config = dict(
    num_hidden_layers=15,
    num_key_value_heads=4,
    head_dim=64,
    intermediate_size=448,
    vocab_size=4096,
    positions='learned',
    bias='all',
    optimizer='adamw',
    weight_decay=0.063,
    final_lr_fraction=0.0,
)
MLP neurons of a small language model. Each row is named by its layer, matrix (up: input weights) and neuron, and shows model dimensions 32-127. Each number is 128 + 24 x the weight over its row's rms, rounded and kept within 0 to 255. Numbers have three digits each.
After each neuron's rows, "fires in" lists the words (lower case) most often at its 100 highest values on Wikipedia text that the model never trained on.

L6.up84:078103133117118136081149103068089139104106166135114107114154077130159126111149128131110106160156092084112145157117155117102091146155149164077132095121153128157121149108170123108159093161090125112118128148168151159097136152119114122134110098110132143140116159137109127097105115140136160167
fires in: "life", "home", "back", "make", "backing", "goals"

L7.up55:110104114139168100129131102151133142087127125129118140137148095155095144119122112101133166185127102150165122126096104104121186151147103167136147160126132139151135141152127117126188084134112101124143163112143134127143129112115098123114125115130139111170087154141105117151147154132124152114
fires in: "is", "a", "has", "been", "its"

L10.up64:171104104143118150123129105126089104123120155194165120140140135082144140141133135136118102144147140165161139149125123129123136146149143094088151091141106148152117148118139134119147142146161094138116197142154135142111121118153118111113135075136136154111154136143079175082113144111134071146
fires in: "on", "signed", "the", "a"

L6.up128:112118111130096133148137120147145110119116110143160161119146114151143107143143128131128107090117111107166131106133173097107110153072077168139157078137135103131107117159130128141103116170074093102106130177156140125104115146156135125137120114117116126108146119131116154111115145135156155147
fires in: "at", "of", "for", "by", "on", "between"

L12.up139:182133107150156120113113137160128128111140161102130112111087153125103159137148132121157155123136093126122120128092129147156159076099108151150166112140134122167117094175111105075187130136118156086084197125128133128129120177126096160086119129111133098135100106116126132143154162135141124112
fires in: "a", "his"

L6.up293:146138113115134102148094151166082125124145128147119129156140122138092141150129141114116162088149105070141144145117152104084125131127107139119147154133076103180139072133149131126155129163158151078068145179160173154128133126136116113100153111158120080114109114130125108103115172069114094131
fires in: "a", "his", "be", "becoming"

L4.up245:128137082185135105112092123158121148117103139177153179105109109109124120150181133117125124098133094113117139066059154129136157124098096116144105115112166150091095108140110083116124127161111085126129144163144087129107146105119119101099169138121126122108121151112112153129111133133144121154
fires in: "the", "for", "named", "of", "against", "elected"

L4.up262:124121146110191112135122138123159132115084132121126123111143178107103131098103109133113137109140121119136132125130135099135155140134087069128110072150099117173103101193130096099173141127141085097109113162111140135139141159144102148141157077092092091159083133117078118167096155108178127128
fires in: "who", "that", "where", "because", "which", "said"

L7.up149:119131120110108109138135127145089079088168122134109163141118114177110132139196128131121150115124078129133141175119139091091162145105152127146129135074135132173108144152108112095152144164116102107100153156144110134130147093142140108092113169102145108095133131110106106108071154117195114118
fires in: "with", "all", "of"

L7.up309:107152120144129129129088121148115151117142137102139174137159140171158105151145131142153130124156123143117139116148161122145106121121134154120096145118121155118110155149119112125139119135134090113101191127164139165106126090139132140101122099116134104143103148154111092145089135128166088131
fires in: "there", "just", "with", "other", "all", "among"

L6.up401:131173121148134100126121117131100163110134155138138139102150101141141129106159120124154157119093085086069100146113116111111098117127102106101143113130146100131109128168141109086155164136173106083080137137090169120089152108190136104132122138110143126156143144154144129113114136164135147141
fires in: "all", "first", "that", "who"

L4.up434:132140101113140111128156096104116149125103118164106120105137108130116143126155104131130154096118109118109134130135114112111174157097097113111158135092098099131103141166183078153196130106122107117112089118137111178131138160108136127129147062113108122140082084108139140077160160149153149144
fires in: "or", "and"

L6.up8:147170092155114114154146115113145158149147164146116156133139111142139170084131118123133131109141114117137123131112155135101103152149107100160127130101159094150091105159106103115141139140130083100143119137124158128073144124114128070141144091095140077092133182087097119133117145116139142145
fires in: "first", "most", "best", "all", "inspired", "more"

L7.up107:157156089131147147096158107118113136080153118220115099135110108136078151104118126121147127131111128098184124148126103134120173129139076145075159097155132106161119090110160161142127112144128115126129146115133130154149136166132126155066144099145152151155150159138100128170134124105131163145
fires in: "the", "and", "or"

L7.up321:157152116129138126120110087131090151110155153157100157142105096101107129115142164131125155122107119134129146171103117104117123136113138132101154140092040142165127110171172142096115125131130153135103169119138107180126123132108114112148185149158121146102133140146120173141121111106126109103
fires in: "to", "for", "a"

L5.up9:131155106119161142149131135184151200123182121073129164142112104124142160133162125124139163106176142146102133133130137155137130133080134104115122154103149133082132099125103125121104141124138135078145088154137139113176157088117122119117148096124148072074122112132129114158133118083119096130
fires in: "was"

L9.up396:111153143132148107152122113110076127081179137137084168084122146156142144114137124131114134115104092137122120136117146114122137164113086087102184103157156125124119126152130113073165102126085087087081179135176120153158138161107131126182118108123119125160107112117102113098145174138132139162
fires in: "would", "can", "not", "will", "could", "to"

L5.up205:141116150140155141155124126147099127130114137110148152135100169137104105119103111131126149093140129097123103098134166147131139111158083096120123089142124166115132090136118132128145157189142150137143168171154173179115123079134073105145147152098114087141160155126080138142131132150114125150
fires in: "film", "films", "music", "producer"

L6.up374:124148058155125139161150154158142084100136119135146117137136142135102126130145149120126117143112114105157148123097164120163151153097123140148124108113090082162130160150141162129108127118131100123168121113115104117146126187124104153100152095126137153108138104152114122146123127136138095124
fires in: "on", "for", "the", "in"

L6.up143:136116092131124147105124113101180125115115130153136110119207116101072131137165127146142142157114092112146144101093120123135154146088087082139169146121088104146113113142133106120109116109128133122102202154107115152135134128106142147119104122129147154105078127170144123117132143163128110118
fires in: "de", "deal", "enjoy"

L7.up224:136138140139138126087140122137098107114141138118146128141142099117134154123127112129120123134146139115106112148132103137129100146171124120117124069090121110142127148124109103098143138153147139131178130166132195132101101095140072087141118155100171149133128114135076115125149135186152176164
fires in: "film", "music", "films", "directed"

L9.up235:126121146132135099137092099206134139124141131143108128122151154142103119138137145105128134121159115084105155130113141135137142118132097102123141141150092131150115051145154151111157137149133135126120180107147145136164154102095112132144200093154141064123123165107057109136128159076143105141
fires in: "was", "had", "not", "it", "were"

L11.up312:177141154135148124146152118125106138129103152166104128144125136091175138136157116129100146102094108145153149144117130108109142133131135097107154147118151140110119125189150089132168090139131116142087118123123114143177100129119074112141138107125165119160074128138137125114090133133127129101
fires in: "a"

L7.up220:144144152109135141141104093174149120101163121150148149155152145164117141130117118142131149139170102113127158081153100133084140130118069143114157089106118124185133144128150086115152103127145115086105107138144162150177107112115126114095121119130144081150109145119156103136141137131130159135
fires in: "be", "become", "turned", "becoming", "dismissed", "turn"

L7.up360:160099137149128118132123155088103155120120158134141091154123112139162130124127132115115112131083096135170105143140159127124096156135137148118136114083118114076100120182126116090151132154156111083124124112177137197150143119121122130092119118130091142150113087154116124123109153146130155127
fires in: "the"

L9.up88:116154127150129112151111100155147149116155160116124151139160164152116123114132134089144135106113154111157129123090143137124116144136105131149123083165152163155141084146125142089150113120135095099129150128123130139174154074123101100154151101132119106108134149091081119129103128124132117122
fires in: "to", "also", "not", "later"

L6.up222:140140123204146112133132127101141170091130108162123123106116117122102117133130117124117072149112154123166124121115138125142178144092094141112137095120129131088109122104142123141125127151099103079161099112129125154120155141104093150088175110120103160121108099111059136083134153124150131162
fires in: "and", "or"

L12.up303:142127116124125135113134126116102120104079148155132070116142119127131119186110131119153114106101107091118173153137166128148120145115099133154186156119137119124141151185174116099124101145134130107107131093141155159169118116104129116103123112127141109141125122136103108138090118134111106131
fires in: "the", "s", "i", "his", "a", "her"

L4.up440:164115098129117123102136156119127142102127104135133117155101124140161162133139140142151141151044077115132159133146095146146116140148139149115183144077126145163116126172147135119116116113125133148123142115141135151133149109121120104076166139146115134081126109122132107112123081132151125129
fires in: "a", "red"

L7.up49:098122119137170128147120124162159156145142135152110144119168143125121116105137125119110097119157109080168122114126131126118138140120121139136154156103127159163124075122167156096086120164150123167177101116103159100159134078125108134113165105142133081121092109119068071144090129047156084149
fires in: "was", "been"

L5.up394:152169154150120151062171124095162117106098120122163151133139143128118103126146099134142087106125135151117174145114126150107138138159159123127127140146098175100113102123132072134082125145114102161131166161121139146137099109109114147131143125124153171145138080190130119110133101165119097127
fires in: "on", "only", "online"

L12.up133:111105129176158121123160109132135141108132180137132161101133119165138137141136138100122119090142175108142109184104123122144167128083120126126144136143129139170139121119129103141125110155146113087155169145114122132151136138101085129132137108123108108120088156111116108165072125127154089120
fires in: "and", "became", "become", "was"

L12.up29:185155140154146183124143066123087113102097112133138105100129121107132123152144105100107113117189123181140158147124099119123124146138090143153164144136094136092108135119154110096132132150108076114096158158166086151145126105121137142113115123124132103125097150147158102150096143131182121140
fires in: "the", "theatre", "two"

L5.up11:136123100187119133100132146164129147103165103143169122105128123148137133140194120134132132144112130104161118112116097166077126142136139108134156141118155138109119159167109167121119112114092083154173140160130099138104127104164088137130152152127158125121129148160127144137141116149135113124
fires in: "of", "succeeded", "website", "country", "mi"

L12.up161:197135129135111132084136154148093137100123100091135129110148148135140103132106136151157119101097084119142176112111094152163145123154102156164172161091102109105100144117182111118137095167144099118095134087092124136107111122095135151103148151118128158121088165153089138144131110117135090107
fires in: "the", "des", "request", "despite", "design"

L9.up129:120140093127155122119141100163112139077106139108138129103108134111151133085152116167133158110083174106129137129099145119105165150074067150090113109136113117168119127143120086117165102110129092115065165145126145128103141153140133117073137122116154161165114122130103137134147153134129139159
fires in: "which", "this", "that", "as", "its", "these"

L7.up29:127127108158171126104107148110136094093120119160152127140183139165091166135135139120122089139151096122153173122122140126151173141106112111123139169124121153142101134145161153103148109141136091174109138120128132147124180186105124106101154104115104153100127121165129157123124146167128119116
fires in: "the", "turnout", "points"

L6.up126:185131120158132168117104107124125109114148135142139117127133152123083126133129124130112126121109109131105129157136138100109152150141107105112165102119097152099135118106143105137165134174132082099115156096172157148134126140132112115128117165112097120108109140117130114122110164170127111157
fires in: "the", "theatre", "it", "this", "you"

L9.up432:144095161126131112151129142155147126073090104175115138124127124138162103144175078129140163100162120119128141114119128119110137140079106145131125134159123126142085116153098174099153109103135124072119169145098135156123116127119122147151151162099168099151095114098116150173133159138111141114
fires in: "that", "henry", "i", "because", "joseph"

L12.up25:125128108157140128108147088130096107117105142168135176073144090136137177137164120116117095120097112120157163151118149167147106109118119140121139112137173132117098139106112129082123116123199123093117126134105166112130178093156104130089127146121162154094152109148132129141145137113169117125
fires in: "an", "analysis", "anomia"

L11.up216:141143108095117122140117065184141084115096126143113144152170146122127146146153145140122160102169137140125156160128123126153143108171094151112163154100131118134147137119116131086150122119130136102091136125081109150110131111103103157108117146101152137112160082116110141128114160167153159120
fires in: "an"

L4.up377:135123097194133142123157097119088153125130103150124129114136137130126130143159135115129139105166129120158121101052130131132153125131105152105121122103144128138098111144117106134119118137123076143162131143110138130109110136117154095115160106137103119145096152117130132130109140140175136136
fires in: "and", "a", "or", "an", "as"

L4.up394:149141097142148156134093099107110156115141159135152083091165110122105123118117135124127126137097118088160137120108156114169129119148094118162145101130140140089136138131140143112130139125139092080141174151170132172150117102133140114101132078105142104103075133160087090107150184128150152122
fires in: "not", "t", "you"

L11.up130:096135145129162111104114090115090132111115159117098126133163109151122101117100126121147139142094180121163143149092096089153122154127124139120154147118113124146109113128104115122127148129140062100123126127111101166103173133153140154163087123098126187137113070115133098121129154153155160112
fires in: "or", "organic"

L4.up64:173134073109177128136117135168134176129130133127144128153098108102136177113145134126121162115074100129115148151122113125081159132155125155135143129132106124130116093125160092129161129150119141122115173128118122120172130122118102123136120105144151123118127083117143148115132122100111144095
fires in: "a"

L4.up361:159132168085119113083115138119114178130119091109193129182131154144151117132138103116139109150118116098130126121154082125125140124192076144117144098108100135169126124139116121154123123124167147142152143112162147179112150108119132115135152162132151142146124167134107126156143111123115170127
fires in: "early", "political", "southern", "eastern", "northern"

L12.up276:159114120141136130090131147167100124114140105112084135135140130143096090126097123112115160119138102095107135119095099143122181097153099122123174152126151114131150147121130122146129152116124117125150128136114137145151139079137120157141171142130153139150139125139115146157142128107106060125
fires in: "s", "of"

L6.up432:136118091152109131128161133159166139119094141184117177117113110132127099137125094143128138067104122115141125125135119083131150169097088117145127084084137086161113141154169112111143140148123141097123164120085156119142133093165123124100133139112110144116151119131133153108100127150178090124
fires in: "with", "where", "as", "of", "between", "when"

L4.up60:182152096136141162082131122154096178109130154132130136143132135109148140114101130139117170089086119074091121135090116146131150116139115176129129125099126162091093104109149134101109082154140163162112126145142176112128139138102132145121150143118113169140112133115119129119154090159097115107
fires in: "national", "local", "senior", "federal", "nationality"

L10.up121:109113139103181136091129081120118143144141139143103107086179137119104145120156111121109140114149132135134112114104172127116124124140097120127184166147072124148149093113127105135164128137093105105125129116145163122144138130120096099157145088114118168150119129142132120155130159151170139165
fires in: "he", "they", "height", "heavy"

L11.up164:108141073122163101140125117135130141104107143150125097111127119151102127164136136111134119154118091118117173146145143131113159086155133120154134158124112153195112129134133122140132088115127081068126174136138137157131152096105111156099123093131186101084135104114144105119120130110148159100
fires in: "not", "get", "without", "got", "yet"

L4.up89:144082124151125163132151149090160114086135154108136125071171110124144121125122102128149149140090116127173098096068121161152165135135089120163162109108074129100128087118149133099136104105121153158099150167108117176139136151152114193137134082140137148139077097155117149113146103122128153108
fires in: "have", "had", "de", "guinea", "guelb", "has"

L7.up101:178133113085130124098133126105053137128125138141137138123145106138090189102139150131113092133101160096165126165155127132133159123183106140131155125105094107151100113104168118133101132190149113134128105124150151121116123159122106123125137107101185147126140120139140116115102118125129171142
fires in: "s", "their", "his", "the", "its"

L7.up390:133175134152150131115133105138101157123145133154125123106142079129105109118146132109108106104119100102124183136117164101146088136088107117108172113092152130148126107151159119113126109140134121094121184095131137123118165099099109108133128122122167107093091133116080125076116135148162116166
fires in: "for", "to", "not", "t", "the"

L4.up195:143160121122175145130108129095139185126152131090139128089149156134130143098131103118137182089141123109153138054063098162126127114161110108100139096125104148120134078138099134121156103132138120107095123131148113143128156130124075129126129084135126114147103146152094119141112110149131152131
fires in: "who", "goals", "which", "isbn"

L7.up387:106092166118138072103117118123146152123153147153117112146147131153114118091134120130139119100145112109152187137109124159162120130177091104179121105123127094150140106131134099093176118149138135115151161153158143172172129119096106122150129097131140113114096130130144146153107105165132084132
fires in: "and", "was", "they", "were", "he"

L7.up151:096119155143163113125147104128158150126119115173110111123127114154098124133134105116116099153135119114138127093112136147120176143135117145095130061115131144126128116132094107121124098156079115127120100115191129134138168146161123140080122085158083144134143167144065119110142157146152163146
fires in: "and", "career", "goals", "turnout", "to", "biography"

L10.up103:150141088120129118149152150134120143133162175113122118168143138101201167107118135118103123132091108151108140126115116128047140144143114112110133117125088131099101116167166182075137146176140145134126099109148111151168169162180113150141134137099132112123106139123113130127138121087116128126
fires in: "a"

L6.up231:159124129148115117128148103178093142153113127170141147149151149161136132143165141107145115131103116155135138097074146115111143142120137126129215134123135133120100092145142079126116109154116108150177130099113140114108123110109152146105185130137112102135146108102129149109115138131137106152
fires in: "in", "more", "very"

L12.up0:129089118143144098122134117155152138128120120126174137108125169128124147128121117110118145122101114070111163124130117159166128115140122139100127122093141113160067133152147136105154100134131140112181131160118135153155145141133124151148097091132140137093097119091091128124084125124094127128
fires in: "and", "get", "yet", "said", "possible"

L11.up160:120120077138150146151137127115111167150158084133106118080147111134086124118143114123168126143122102143155139123116154120165145165086125113191204141114130130166134141122176108123143077167145098150164128118126124118103148153138126142140129126124153165110138095118117139114126135098112127132
fires in: "in", "inspired", "institute"

L7.up46:152113141114105127106089131155127166113149096124147156132147133122143095135164119131118115172154103089134115145093103144123157161090114118089142125138087143098114112121144130143132126121119143183194122103115150109129139124128095133145160140118157134099154146142118171114137108132114131146
fires in: "of", "western", "county", "southern", "northern", "eastern"

L9.up87:157157137139118149082132124118111138078159104141164129095131134151095128115163156107165182130101163109159099162053132153087187139120111137139125109107150098124134151146118115121163119114140165102115120163162138134144155168145105117135153126056142138119173101168113131138145098111139152122
fires in: "the", "of", "named", "specifically", "young"

L11.up440:137106129141152137120135156112114136156118168152099147117141069161105129154115129116141109139094137115134138134161154124195138158119060084147114146142134114111169097116122119104173142163105155117131181121134148172171091136158121154131108118126128120084110121133103150099124116097114157151
fires in: "to", "too"

L6.up109:154101168153132130144128125098111137111115173165105143079165100123148103125149112122140155133132116094141114077117153125134161128117088083157164129113130125136133096137174122135151148128120112146104152160103166123148127091115105097121132095134122128110082114124119105093100116125127136172
fires in: "had", "be", "been", "has"

L7.up244:166163085186150110109112125139100112096112133110154151145137120097113160136124135122117159129105128131144153103142139126152121130172094140127163093111148133114095146169172118084164129186142079105100142177163139137171170135123123120086121138101096150110103115133153144127095136180153126128
fires in: "the"

L12.up322:151143155119152095135080123163087176136106160128118115136118154129136123118138120128157145124139128159116127158133110134118162113099107111095150157120118130187111103158173133106193102165094119138103102083156111150158152112090122116145131149132150089126107177131134131165121143122121152108
fires in: "a", "was"

L6.up225:179155147136093096105141174153136141136103135135149120133125092117126175141158121119146123118109134120113165155105138135124107145126126121177174162111128093136120130142135116103117122142124128056130160114141146167123114115150127122126132160122083107081159114150133140138072139131147094122
fires in: "of", "from", "their", "in"

L4.up72:153151132109155141110131102104132172122138171119162156115131155132156120119132084113131137091133091113142127109125084137109133141147125128104118114090096147153118047123112130127156146126170136097103130131148116139152158147051124171130138096131149105099097133118142133129123087108140143131
fires in: "time", "years", "year", "date", "day"

L11.up248:145137134154115132145129167125104089110151137151144103094155118201102111101105146131138099148072097161117115116149162109121121162089056088151161155141134089171127125166164113102142113130137164105112121092151172134135130099162095165134147104125108110099157161109160156105159124097177149163
fires in: "to", "didn", "too", "in"

L7.up301:146110095161140113109159107091114098133152147172084159130174088136122141111136149119128108133145111103122160123083181135148154128111112168137151142102112157152146101121146121087187099153163120108110135126137146125124141094168095102149114138124103123124099137160114127171084096152117160115
fires in: "the", "are", "was", "an", "a", "were"

L12.up160:147146146134125146119102112107129111118135155148137082123130086143132149118136149100125118103135123142142158175072147152135127107126107103150159115147125165122101115146157097107154101134143110083148184119113182159097115128137129130154119099119206138172143150101102095110149133088167064147
fires in: "for", "a", "former", "or", "has"

L5.up329:112145087144087148099139129112152123118139145144116124088165128169107140118136085143126133164110107124117141088094122118111192143120092120132169099103122111141117113128137128140118153125123133147107167125151094147124202141103134139143120134123103162144130088154152145106098105216139133116
fires in: "de", "goals", "deal", "area", "dealer", "prize"

L4.up202:130144119165090151132142125117146098123146135130115149118133107124129092111141156124127094128102107095145189132112099134145086151138137108137179150158120116179133150110153167107135113129138107074110129148126153143089117096124129094124163090118153136117156155149116116087100141142167165159
fires in: "all"

L4.up362:138138113109124117093118146127151198102100128072134144163146154125143127127116105130143145139148141159126146087119112132131127144166112151123126138140127155152110120095098118073153121134121123141107111131144157151148097130094107124128127147116179115125145128136130103188123122151129178155
fires in: "war", "century", "june", "wars", "warped"

L9.up356:127154112164152135114135097084114158105126163134156113128139123103132162098117131138107116124110128097147135129089116098124123125058096127101164117111113153123130153173201120133131141147162075114142122137133117155187104139115114116110163143108135082147106118100124066118091126140137109117
fires in: "the", "was", "as", "a", "being"

L9.up325:148132125137142103142139117142166108122185151144144142109181124123114151176117107092121114116107129099131116115149138136102124187163107107126136114149138119091140108150080151130147133133110071083142111196140158147141148126122089130152115085151089098117148105088076102116167134114109125171
fires in: "to", "might", "safra", "not", "favela"

L9.up49:095169135144124133152131118111151135128109132117113120126126116123141120158126120116117127129096168117106108118052154176109136128079093142108124145131114116130116131131108100095104124131103099132111156137127116158168089173157132120149129094118135097135097151137134157130117118134143147184
fires in: "and", "as", "or"

L7.up148:161133114157126105133129046158156105074145118123160176115155139166097138152139151115116132123146187073126160135113146119130141156123118129107169136102128124101095136148148125094122106138123090123128118095168121136121140166097143088088133161116111113100150131153111133142110098125132118146
fires in: "the", "from", "in"

L6.up324:177136141162112156083115132086132184127116105071104107148127166132113145141103127113130101094104140096139118158108123131150131134133092127152135127115101116140133094082159126125119158165171148062148140122133164132140158145080093134139128100151087123108154107129091139140109153132132122135
fires in: "and", "the"

L7.up240:087104144139102099119111132130162148115135094140105119133127157165136126137108093150151117123139101139163156113151136093135157146104133149150100126145143101136130131111081090127145109123092094130146174114117137135128118146076122153098118076176138135151085083108094111112157153114077138105
fires in: "he", "who", "which", "they", "so", "she"

L12.up372:123154101133162108130128113098098152111153119103091133114093101171110111115179093117134164131073144145138165115158162097138124153160103088099157144115122094112135091125113140116105167110115145135142109132137092162117163130110139171113125083122112143106168122120101163118143171114165129137
fires in: "and", "tokyo"

L4.up128:173156092109110152104100098151132121092099106134114178161109140139145127103086110110132173127106146127129104102111153119123132138191110160160132125136122129154131122152125109130142131160146111102126141127165179162107128114141091126143128102106125111117157151101073125131119162130112134126
fires in: "film", "films"

L12.up242:146130143158133122104122113178106150143147160153120157114084123120157140171159106104123136101094128141164164146146156140114139171100122100108165090111126111115105130163138112098141133172122092081141136138152133172191098142110086109115133129136108133119106126131129162095111106145153158160
fires in: "to", "a"

L6.up296:127132104131147124102116113151129122121127112157147114124135095133082144114142145131126124121133153141125128174127112137075132121087084090099131099140112068169110140167137096115140128093156102134165121194123140099140151156085138111115206136100085134073123145137095145148148133128139084108
fires in: "and", "elected", "the", "called", "transferred", "named"

L10.up12:184142147140152112142103148135104119120116115150104120133173099102147159159140137112098126192103101160149097139075116130145184131129108113148190129101116129144105088148162096111107159162086126110122137132126069169135154125126110163127128115118120104143101128115100121134112129090195128153
fires in: "for", "a", "force", "former", "foreign"

L7.up409:128092067122117112123106160145147125092110130138150147099119082136136180119142119102139130105121135098153135145124127094190159167124112146096163136098117099148093117152144090104136105163156122076130129131158129159125121121085096132140121135124147118124175083113098139181106097078159149132
fires in: "the", "a", "during", "another"

L11.up57:127137110116141133156141142135148213077163140163132125118115137110122100144140124105124131137108102122154087132119097124110149138180132100102157112133096133134170113114146150099150157168159119106094128121130115144159146104163130124122132086110152143116148119118118091173136094108115127125
fires in: "to", "a", "who"

L4.up224:153164054131105177139136120143146154096126151136159107121122113125127143106149116116141090124116104092103139134079102120117130133097134137122136101132064122152122117116158167106111136139129134106112141201135116141125151143121147091109143081141108083111118157177128130159113141120151156142
fires in: "following", "took", "take", "gave", "honorary", "followed"

L6.up434:123211080114155116117166110130136129127131128105104124152113125131120138086166085112113158107143172131139122105122143144073152124162103164114104109099119158188148113149122102057144097101137113111134153149100153144148105129113112104115088152118136123124135100138113137153095074132115167161
fires in: "which", "and", "company", "that", "as"

L9.up227:126159107155140126127135119139132131135143169175164137157143117151079121171114131114137107094148110083139170129135139086149125168096107109117146124101119132153131127153126135119148109128124145072133153155105139128175146113138137149076137125147155132108162149112160111134122125103146114105
fires in: "the", "to", "may", "a", "april", "turned"

L4.up424:138174155146081133108140119140126171125156112102162118172138128108133148148122128125118106134152091151114120144107098132147164134128099110133142136096122102097113116132112130093127077108140120158130109137139111154116155140106147123114147127098124058117109105097136109124131126107149158141
fires in: "year", "most", "professor", "years", "week", "largest"

L7.up58:162117112076131129121118111114162157108157124168168152122158109096106127131177120117127119113110137095140110110083083147089140142091133099110116135149107144082123154135143107155140115153158124140150102151154150138126153132132096089139151107128153112141131158152108123206098096134175110127
fires in: "name", "named", "called", "as", "eastern", "website"

L6.up285:149154128146123126123130158174127081127131115126157126137137127118144135120173112121118146132119134081134135122114136112091119150104085154140206103093125120122123132159151099128095147142114082106140152105122115136156128107129142111097132144114098072062129098140135160113120143174118142149
fires in: "the", "s", "a", "w", "tv", "its"

L5.up379:146111148145129129133111133149134155127115127133135167147107126148103129120177131122136153145135133118152161111083127146169108126132124140136187155096145143193130071160146146118130145120151107076140142185129160139155136090115117147083142144127139084106141116123106117180089126100162125122
fires in: "is", "be", "was"

L6.up308:166132110086116145143152106119085115073122108131155143114141173130149169125172122139129136151128105086153175111092062144155149121168101131183153142076134148118107158118147153116096108134125129140140120129125137111159162126126131142071162145084161130133109136127124109131103137148139103109
fires in: "s", "the"

L4.up154:150112116121113136144150135134137196129132121113111090151128125138138137089129148107133151152120177087134118125121172101147121143132111158118176152164126077153141142115169149095127137180161105071117149109151120116146130108113092132147075104129128140062147141141123158115076146144148152138
fires in: "in", "he", "the"